config.yaml
num_hidden_layers: 10
hidden_size: 192
num_attention_heads: 6
num_key_value_heads: 6
head_dim: 32
intermediate_size: 768
vocab_size: 2048
hidden_act: "gelu"
norm: "layernorm"
norm_place: "pre"
norm_eps: 1e-05
positions: "alibi"
qk_norm: false
attn_scale: 0.177
bias: "all"
tie_word_embeddings: true
parallel_block: false
init: "normal"
init_std_qkv: 0.0206
init_std_o: 0.0206
init_std_up: 0.0206
init_std_down: 0.0206
optimizer: "adamw"
learning_rate: 0.00159
beta1: 0.9
beta2: 0.99
weight_decay: 0.056
lr_head: 0.00622
max_grad_norm: 2.0
warmup_steps: 464
schedule: "wsd"
decay_fraction: 1.0
decay_shape: "linear"
final_lr_fraction: 0.02
batch_tokens: 16384
max_seq_len: 128
doc_mask: true
train_tokens: 171700000
max_steps: 10480
dataset: "wikipedia_en"
MLP neurons of a small language model. Each row is named by its layer, matrix (up: input weights) and neuron, and shows model dimensions 96-191. Each number is 50 + 15 x the weight over its row's rms, rounded and kept within 0 to 99.
Before each neuron's rows, "fires after" lists the tokens most often just before its 100 highest values on Wikipedia text that the model never trained on.

fires after: " the", " St", " c", " re", "er", "n"
L3.up678:72 45 67 41 59 46 85 60 32 42 59 34 43 60 62 42 73 82 54 43 48 64 51 67 42 40 63 23 54 74 37 33 48 48 46 30 66 42 19 39 53 56 82 55 53 41 64 63 51 59 48 40 41 65 41 65 44 49 65 51 43 58 52 51 43 37 60 39 35 61 50 68 61 68 45 22 48 33 40 17 49 52 71 39 64 64 64 41 45 54 45 43 42 37 37 54

fires after: "\n"
L3.up49:84 23 66 74 31 52 67 80 64 53 73 55 58 39 64 70 42 52 68 69 44 31 52 52 50 41 50 43 57 52 75 65 79 37 58 44 42 54 37 29 68 48 82 50 46 30 60 58 69 52 45 79 54 50 28 62 60 59 31 74 64 42 59 40 32 35 48 42 84 71 50 52 60 48 56 60 67 33 84 29 42 45 48 21 36 32 22 47 58 64 33 64 50 23 26 81

fires after: " ", " (", "-", "n", " Born", " in"
L4.up381:76 44 50 51 47 31 60 47 40 53 61 58 54 36 62 21 54 65 24 51 37 74 69 56 60 23 46 63 34 49 46 39 50 62 35 34 63 57 22 58 58 38 46 53 42 34 49 70 43 27 43 39 55 43 69 73 23 29 64 92 52 85 46 61 85 46 62 50 74 63 11 43 57 35 52 24 41 73 59 39 28 55 74 57 69 56 48 59 71 44 51 32 47 33 50 55

fires after: " ", ",", " re", " d", " |"
L3.up400:59 19 40 19 42 40 46 54 37 46 37 44 52 52 81 42 44 66 58 37 40 28 50 71 43 52 66 31 75 65 45 72 65 58 65 66 85 29 44 60 57 37 50 59 54 70 47 57 58 67 48 53 41 57 85 56 53 61 63 65 76 45 74 53 42 21 55 64 63 48 17 50 21 52 37 46 19 44 44 23 32 48 66 50 33 63 52 50 28 44 59 63 38 45 45 38

fires after: " co", "-", " P", "co", "ce", "c"
L5.up5:42 45 48 61 26 67 51 26 68 37 49 42 50 43 59 88 48 49 46 59 41 63 47 33 60 50 37 29 62 48 34 50 30 48 70 36 58 79 23 32 47 42 45 60 40 12 59 52 56 40 56 44 67 69 42 64 46 60 64 57 64 47 66 31 43 20 66 50 48 33 29 61 30 12 38 37 65 40 45 47 34 47 54 36 34 61 77 49 56 60 48 79 53 52 09 83

fires after: "s", "r", "ch", "ho", "p", "tt"
L3.up561:46 15 47 67 32 41 39 50 60 75 62 48 63 76 38 54 40 43 45 46 81 28 49 39 40 72 70 23 42 73 60 48 52 54 50 43 70 68 33 53 37 59 46 75 42 69 73 42 52 24 62 72 54 58 39 81 51 43 72 63 59 95 45 36 61 44 70 58 44 28 18 40 48 26 38 61 42 29 80 38 61 32 32 42 37 62 41 50 35 43 37 61 57 68 55 18

fires after: "un", " re", "amp", " c", "–", " in"
L4.up346:52 37 68 38 60 41 59 59 61 56 60 18 57 32 88 38 46 56 08 34 44 54 31 35 42 76 37 21 63 58 36 45 30 12 69 50 47 57 22 50 57 65 59 53 50 47 67 43 36 88 34 24 56 66 40 45 34 52 77 46 71 70 68 57 39 54 50 45 65 78 36 71 65 35 45 42 45 50 75 61 54 28 60 51 72 47 50 37 55 37 61 50 49 30 43 66

fires after: ",", "-", "er", "c", "en", " and"
L5.up375:34 61 41 51 46 28 77 44 44 58 71 71 55 44 68 74 55 36 41 54 47 39 52 43 70 54 40 45 55 56 49 58 53 44 57 38 56 74 32 48 31 67 82 57 48 34 53 43 43 34 45 52 48 51 52 59 35 82 48 48 53 92 60 29 50 50 77 51 69 64 46 79 37 28 44 34 28 61 53 42 36 46 67 42 46 60 52 51 64 42 53 53 64 71 20 50

fires after: "\n", " ", " 1", " by", " Born"
L4.up188:75 37 14 55 47 22 45 40 58 58 62 42 43 50 76 50 40 78 29 64 30 34 52 99 51 58 66 45 69 44 32 44 75 48 59 32 65 58 50 42 44 29 37 54 38 49 44 56 52 60 42 27 33 49 47 63 50 42 55 36 61 42 68 45 55 32 47 23 59 35 50 49 62 41 48 59 47 28 58 16 47 47 57 45 64 54 59 32 88 62 50 34 49 45 52 62

fires after: " ", " re", " (", " of", " dis"
L4.up731:90 50 42 59 40 59 56 51 58 37 50 63 64 65 67 50 39 79 39 42 39 48 43 73 64 55 35 30 55 40 40 67 43 58 50 53 76 53 44 55 69 63 36 61 42 55 47 34 34 31 53 38 33 64 75 70 27 40 55 56 49 53 57 38 27 27 27 60 67 22 40 51 64 51 14 48 41 46 48 08 37 19 53 52 30 52 61 52 26 53 86 85 35 54 35 44

fires after: "\n"
L4.up548:58 55 61 64 29 54 62 66 68 59 47 62 70 63 55 48 63 78 45 29 40 51 74 41 50 47 44 48 37 73 60 65 56 36 36 39 67 38 57 37 38 29 74 44 32 34 46 54 50 56 57 78 61 57 46 74 59 27 67 55 50 38 51 10 40 31 50 62 62 47 52 44 40 29 28 29 53 40 66 27 39 29 66 31 33 49 68 44 37 51 42 61 57 50 23 66

fires after: " re", " an", "f", " se", "n", "mmer"
L4.up351:73 34 66 53 44 61 65 65 48 48 57 48 51 59 48 51 39 59 39 75 46 65 36 43 27 39 71 46 69 45 48 51 44 67 34 52 58 79 31 67 42 49 49 72 72 43 55 70 54 25 51 46 47 23 51 54 36 44 46 64 65 69 41 37 68 49 79 53 46 42 39 54 83 43 55 48 77 48 50 32 67 42 73 67 41 81 51 54 34 43 40 81 07 30 44 59

fires after: "\n", " A", " South", " I", " G", " C"
L3.up733:49 68 57 46 31 53 61 72 69 43 53 70 46 66 39 34 46 66 52 40 37 17 50 70 45 53 25 34 39 57 46 55 39 43 44 38 54 58 64 27 50 39 73 43 33 36 63 70 63 23 56 68 64 54 61 68 13 85 59 65 96 46 76 28 52 52 51 44 47 52 69 83 33 45 23 35 44 34 46 44 53 33 51 45 37 59 43 69 50 26 40 51 58 69 39 46

fires after: " ", " a", " Sp", " in", " Po"
L5.up495:80 74 43 71 48 41 58 73 55 38 70 50 25 59 37 47 40 55 24 79 68 42 54 53 38 71 36 67 60 44 39 58 78 59 70 37 63 28 51 23 37 52 72 58 50 50 63 82 66 40 48 55 36 29 45 45 54 49 45 59 68 25 57 33 38 36 36 67 41 68 64 58 56 52 64 63 54 41 68 38 54 38 32 58 45 78 43 46 63 44 33 63 56 67 31 29

fires after: " ", " a", "te", " A", " O"
L3.up388:69 51 36 51 42 51 23 38 77 47 41 57 65 72 92 16 31 47 27 62 41 56 50 52 54 69 35 72 78 28 54 61 56 56 61 26 56 62 40 28 30 60 21 66 78 44 57 52 42 62 62 42 52 63 83 51 43 37 30 68 45 46 77 42 52 32 48 52 60 72 51 58 64 39 20 40 43 44 69 51 68 39 57 73 42 53 58 30 77 43 57 72 43 25 43 60

fires after: " E", " C", " T", " A", " B", "D"
L3.up355:43 26 40 50 45 40 39 63 79 42 35 54 58 58 77 54 65 50 48 73 27 44 64 46 43 86 32 35 63 35 36 42 44 60 72 25 62 58 41 18 56 67 71 72 31 28 58 58 47 52 56 41 62 74 77 55 61 43 58 42 53 36 58 42 62 60 64 27 29 56 74 56 56 35 50 53 17 25 49 59 48 46 51 73 48 46 20 27 46 46 38 43 39 34 39 69

fires after: " ", " K", " I", " A", "point"
L5.up77:59 44 42 46 36 33 48 57 39 45 06 52 47 44 51 35 24 58 46 52 32 66 64 79 27 60 29 20 69 52 63 63 83 37 49 52 66 61 51 39 45 45 37 41 68 56 63 59 20 78 30 40 39 68 73 66 67 52 41 42 60 90 48 54 57 53 73 26 51 72 29 72 34 52 54 79 50 40 46 60 38 50 42 47 35 41 61 44 53 37 33 36 21 65 62 48

fires after: " (", "-"
L3.up233:48 15 49 42 32 38 58 71 02 26 48 50 66 34 41 36 65 47 43 73 78 45 53 45 48 64 62 62 64 37 47 81 35 46 49 11 59 46 41 44 46 48 57 52 41 61 40 56 64 50 53 25 66 61 59 84 14 57 44 67 74 59 75 46 36 50 62 45 71 72 23 44 55 40 75 23 28 36 54 51 34 31 79 54 43 67 47 31 79 48 57 44 67 86 45 50

fires after: " f", " ", " ("
L4.up348:78 58 47 82 51 44 35 92 32 50 38 36 78 50 69 42 52 56 21 77 66 56 54 67 43 64 71 63 80 47 72 45 83 57 29 59 56 59 48 50 54 31 53 72 22 57 48 75 64 47 72 65 47 49 31 69 38 61 12 60 28 70 53 38 62 35 35 51 60 46 52 39 64 64 55 42 60 46 44 40 60 39 46 42 56 66 45 45 59 38 46 85 56 47 70 31

fires after: " ", " Re", " re", " |", " M", " st"
L5.up82:63 51 18 57 42 37 53 70 15 36 40 63 52 52 39 50 44 58 39 65 60 61 28 64 24 58 55 41 56 28 68 74 40 58 19 17 66 35 42 38 78 29 41 71 63 34 61 69 33 53 50 37 46 40 54 51 33 51 32 60 43 64 49 50 46 35 86 58 64 47 46 58 57 52 42 56 55 32 69 17 53 60 29 65 55 64 52 36 78 37 60 66 40 87 67 28

fires after: "-", " Su", " (", "at"
L5.up312:56 30 53 48 39 36 60 62 41 79 41 47 45 46 49 46 33 57 23 55 33 83 42 44 32 57 45 48 64 62 51 67 64 22 19 44 59 51 60 49 35 56 57 40 50 43 56 71 57 43 38 37 56 55 53 62 32 49 67 39 48 65 76 54 51 35 49 16 86 57 54 65 39 47 61 66 32 63 70 59 34 54 31 76 53 59 53 35 62 40 54 57 52 09 40 65

fires after: " A", " C", "D", " a", " N"
L3.up617:35 67 42 25 51 36 45 63 63 21 31 45 53 73 81 64 67 58 60 40 22 25 54 40 26 52 31 54 61 38 52 35 59 63 24 37 59 49 41 41 52 49 55 66 60 55 73 49 34 48 58 23 90 42 82 52 60 57 37 68 71 18 76 46 62 60 87 53 64 53 49 64 58 25 41 20 30 54 60 45 60 38 64 54 43 53 30 32 59 29 44 63 54 62 69 43

fires after: "\n", " ", " \"", "=="
L3.up26:49 46 29 27 37 64 58 69 44 21 51 57 45 43 62 58 69 70 37 32 45 59 73 73 51 50 30 38 66 64 53 42 35 70 38 29 72 30 35 59 57 43 70 59 21 40 53 69 59 25 24 40 47 44 61 57 55 46 62 62 33 36 59 19 49 15 50 38 44 36 38 50 61 38 33 77 67 35 80 36 36 47 54 37 42 78 80 50 37 47 49 82 57 29 54 28

fires after: " (", "f", "==", " f", " se", "\n"
L3.up158:77 42 63 80 46 47 65 62 42 32 66 40 74 44 39 70 33 82 47 44 33 42 45 50 34 57 59 40 75 49 62 81 65 37 39 48 60 67 52 60 47 34 58 63 46 52 37 62 49 43 92 56 40 53 75 64 34 58 55 61 40 58 34 57 68 32 49 58 45 50 39 35 77 40 43 49 56 38 69 45 59 33 31 48 61 62 57 57 43 11 40 67 46 36 55 40

fires after: " ", "\n", "e", " a", "A", " ("
L3.up38:68 30 20 45 42 56 43 42 48 48 59 62 56 57 43 68 63 86 36 43 45 37 69 44 59 52 45 52 53 40 62 42 48 47 17 44 62 52 40 61 37 43 35 58 42 29 53 81 47 59 59 65 33 44 51 40 55 33 63 61 31 31 75 26 46 41 64 64 43 44 50 57 74 33 23 53 64 39 80 35 54 53 28 47 42 44 64 20 37 62 45 78 32 37 60 53

fires after: " |", " ", " (", "-", " A"
L3.up198:78 39 37 71 33 26 59 50 51 52 24 71 48 35 51 55 42 68 43 41 61 51 58 53 32 72 64 63 62 19 46 61 54 57 53 43 71 67 59 36 30 38 30 49 58 43 38 47 32 48 33 51 52 52 74 67 24 69 45 64 40 51 63 34 47 52 75 50 48 83 42 43 53 39 56 59 65 37 62 51 29 39 56 67 28 49 44 45 69 54 38 59 37 40 47 34

fires after: "\n", " ", " g", " Bo", " a"
L3.up270:77 61 19 53 56 60 53 78 47 61 52 71 67 25 61 36 07 66 52 64 40 46 61 52 49 63 50 88 77 32 60 58 33 53 59 47 53 69 40 53 32 44 30 57 28 67 55 86 59 82 39 33 31 41 37 46 42 52 34 41 57 33 37 42 72 30 31 65 58 54 61 39 52 59 39 41 59 44 45 09 43 61 48 50 39 80 80 41 46 50 53 70 37 70 44 39

fires after: " a", " C", " E", "e", " Mo", "re"
L4.up400:53 44 44 49 54 33 57 78 45 53 20 53 70 53 98 53 50 75 60 39 62 28 74 80 67 70 74 53 65 28 57 38 47 27 52 55 54 56 49 27 35 81 64 67 40 53 41 63 67 53 64 31 60 84 99 54 34 36 62 53 62 28 66 33 40 38 44 36 78 51 60 52 48 37 31 40 30 44 46 38 68 33 54 63 38 58 32 49 72 46 44 70 50 44 60 55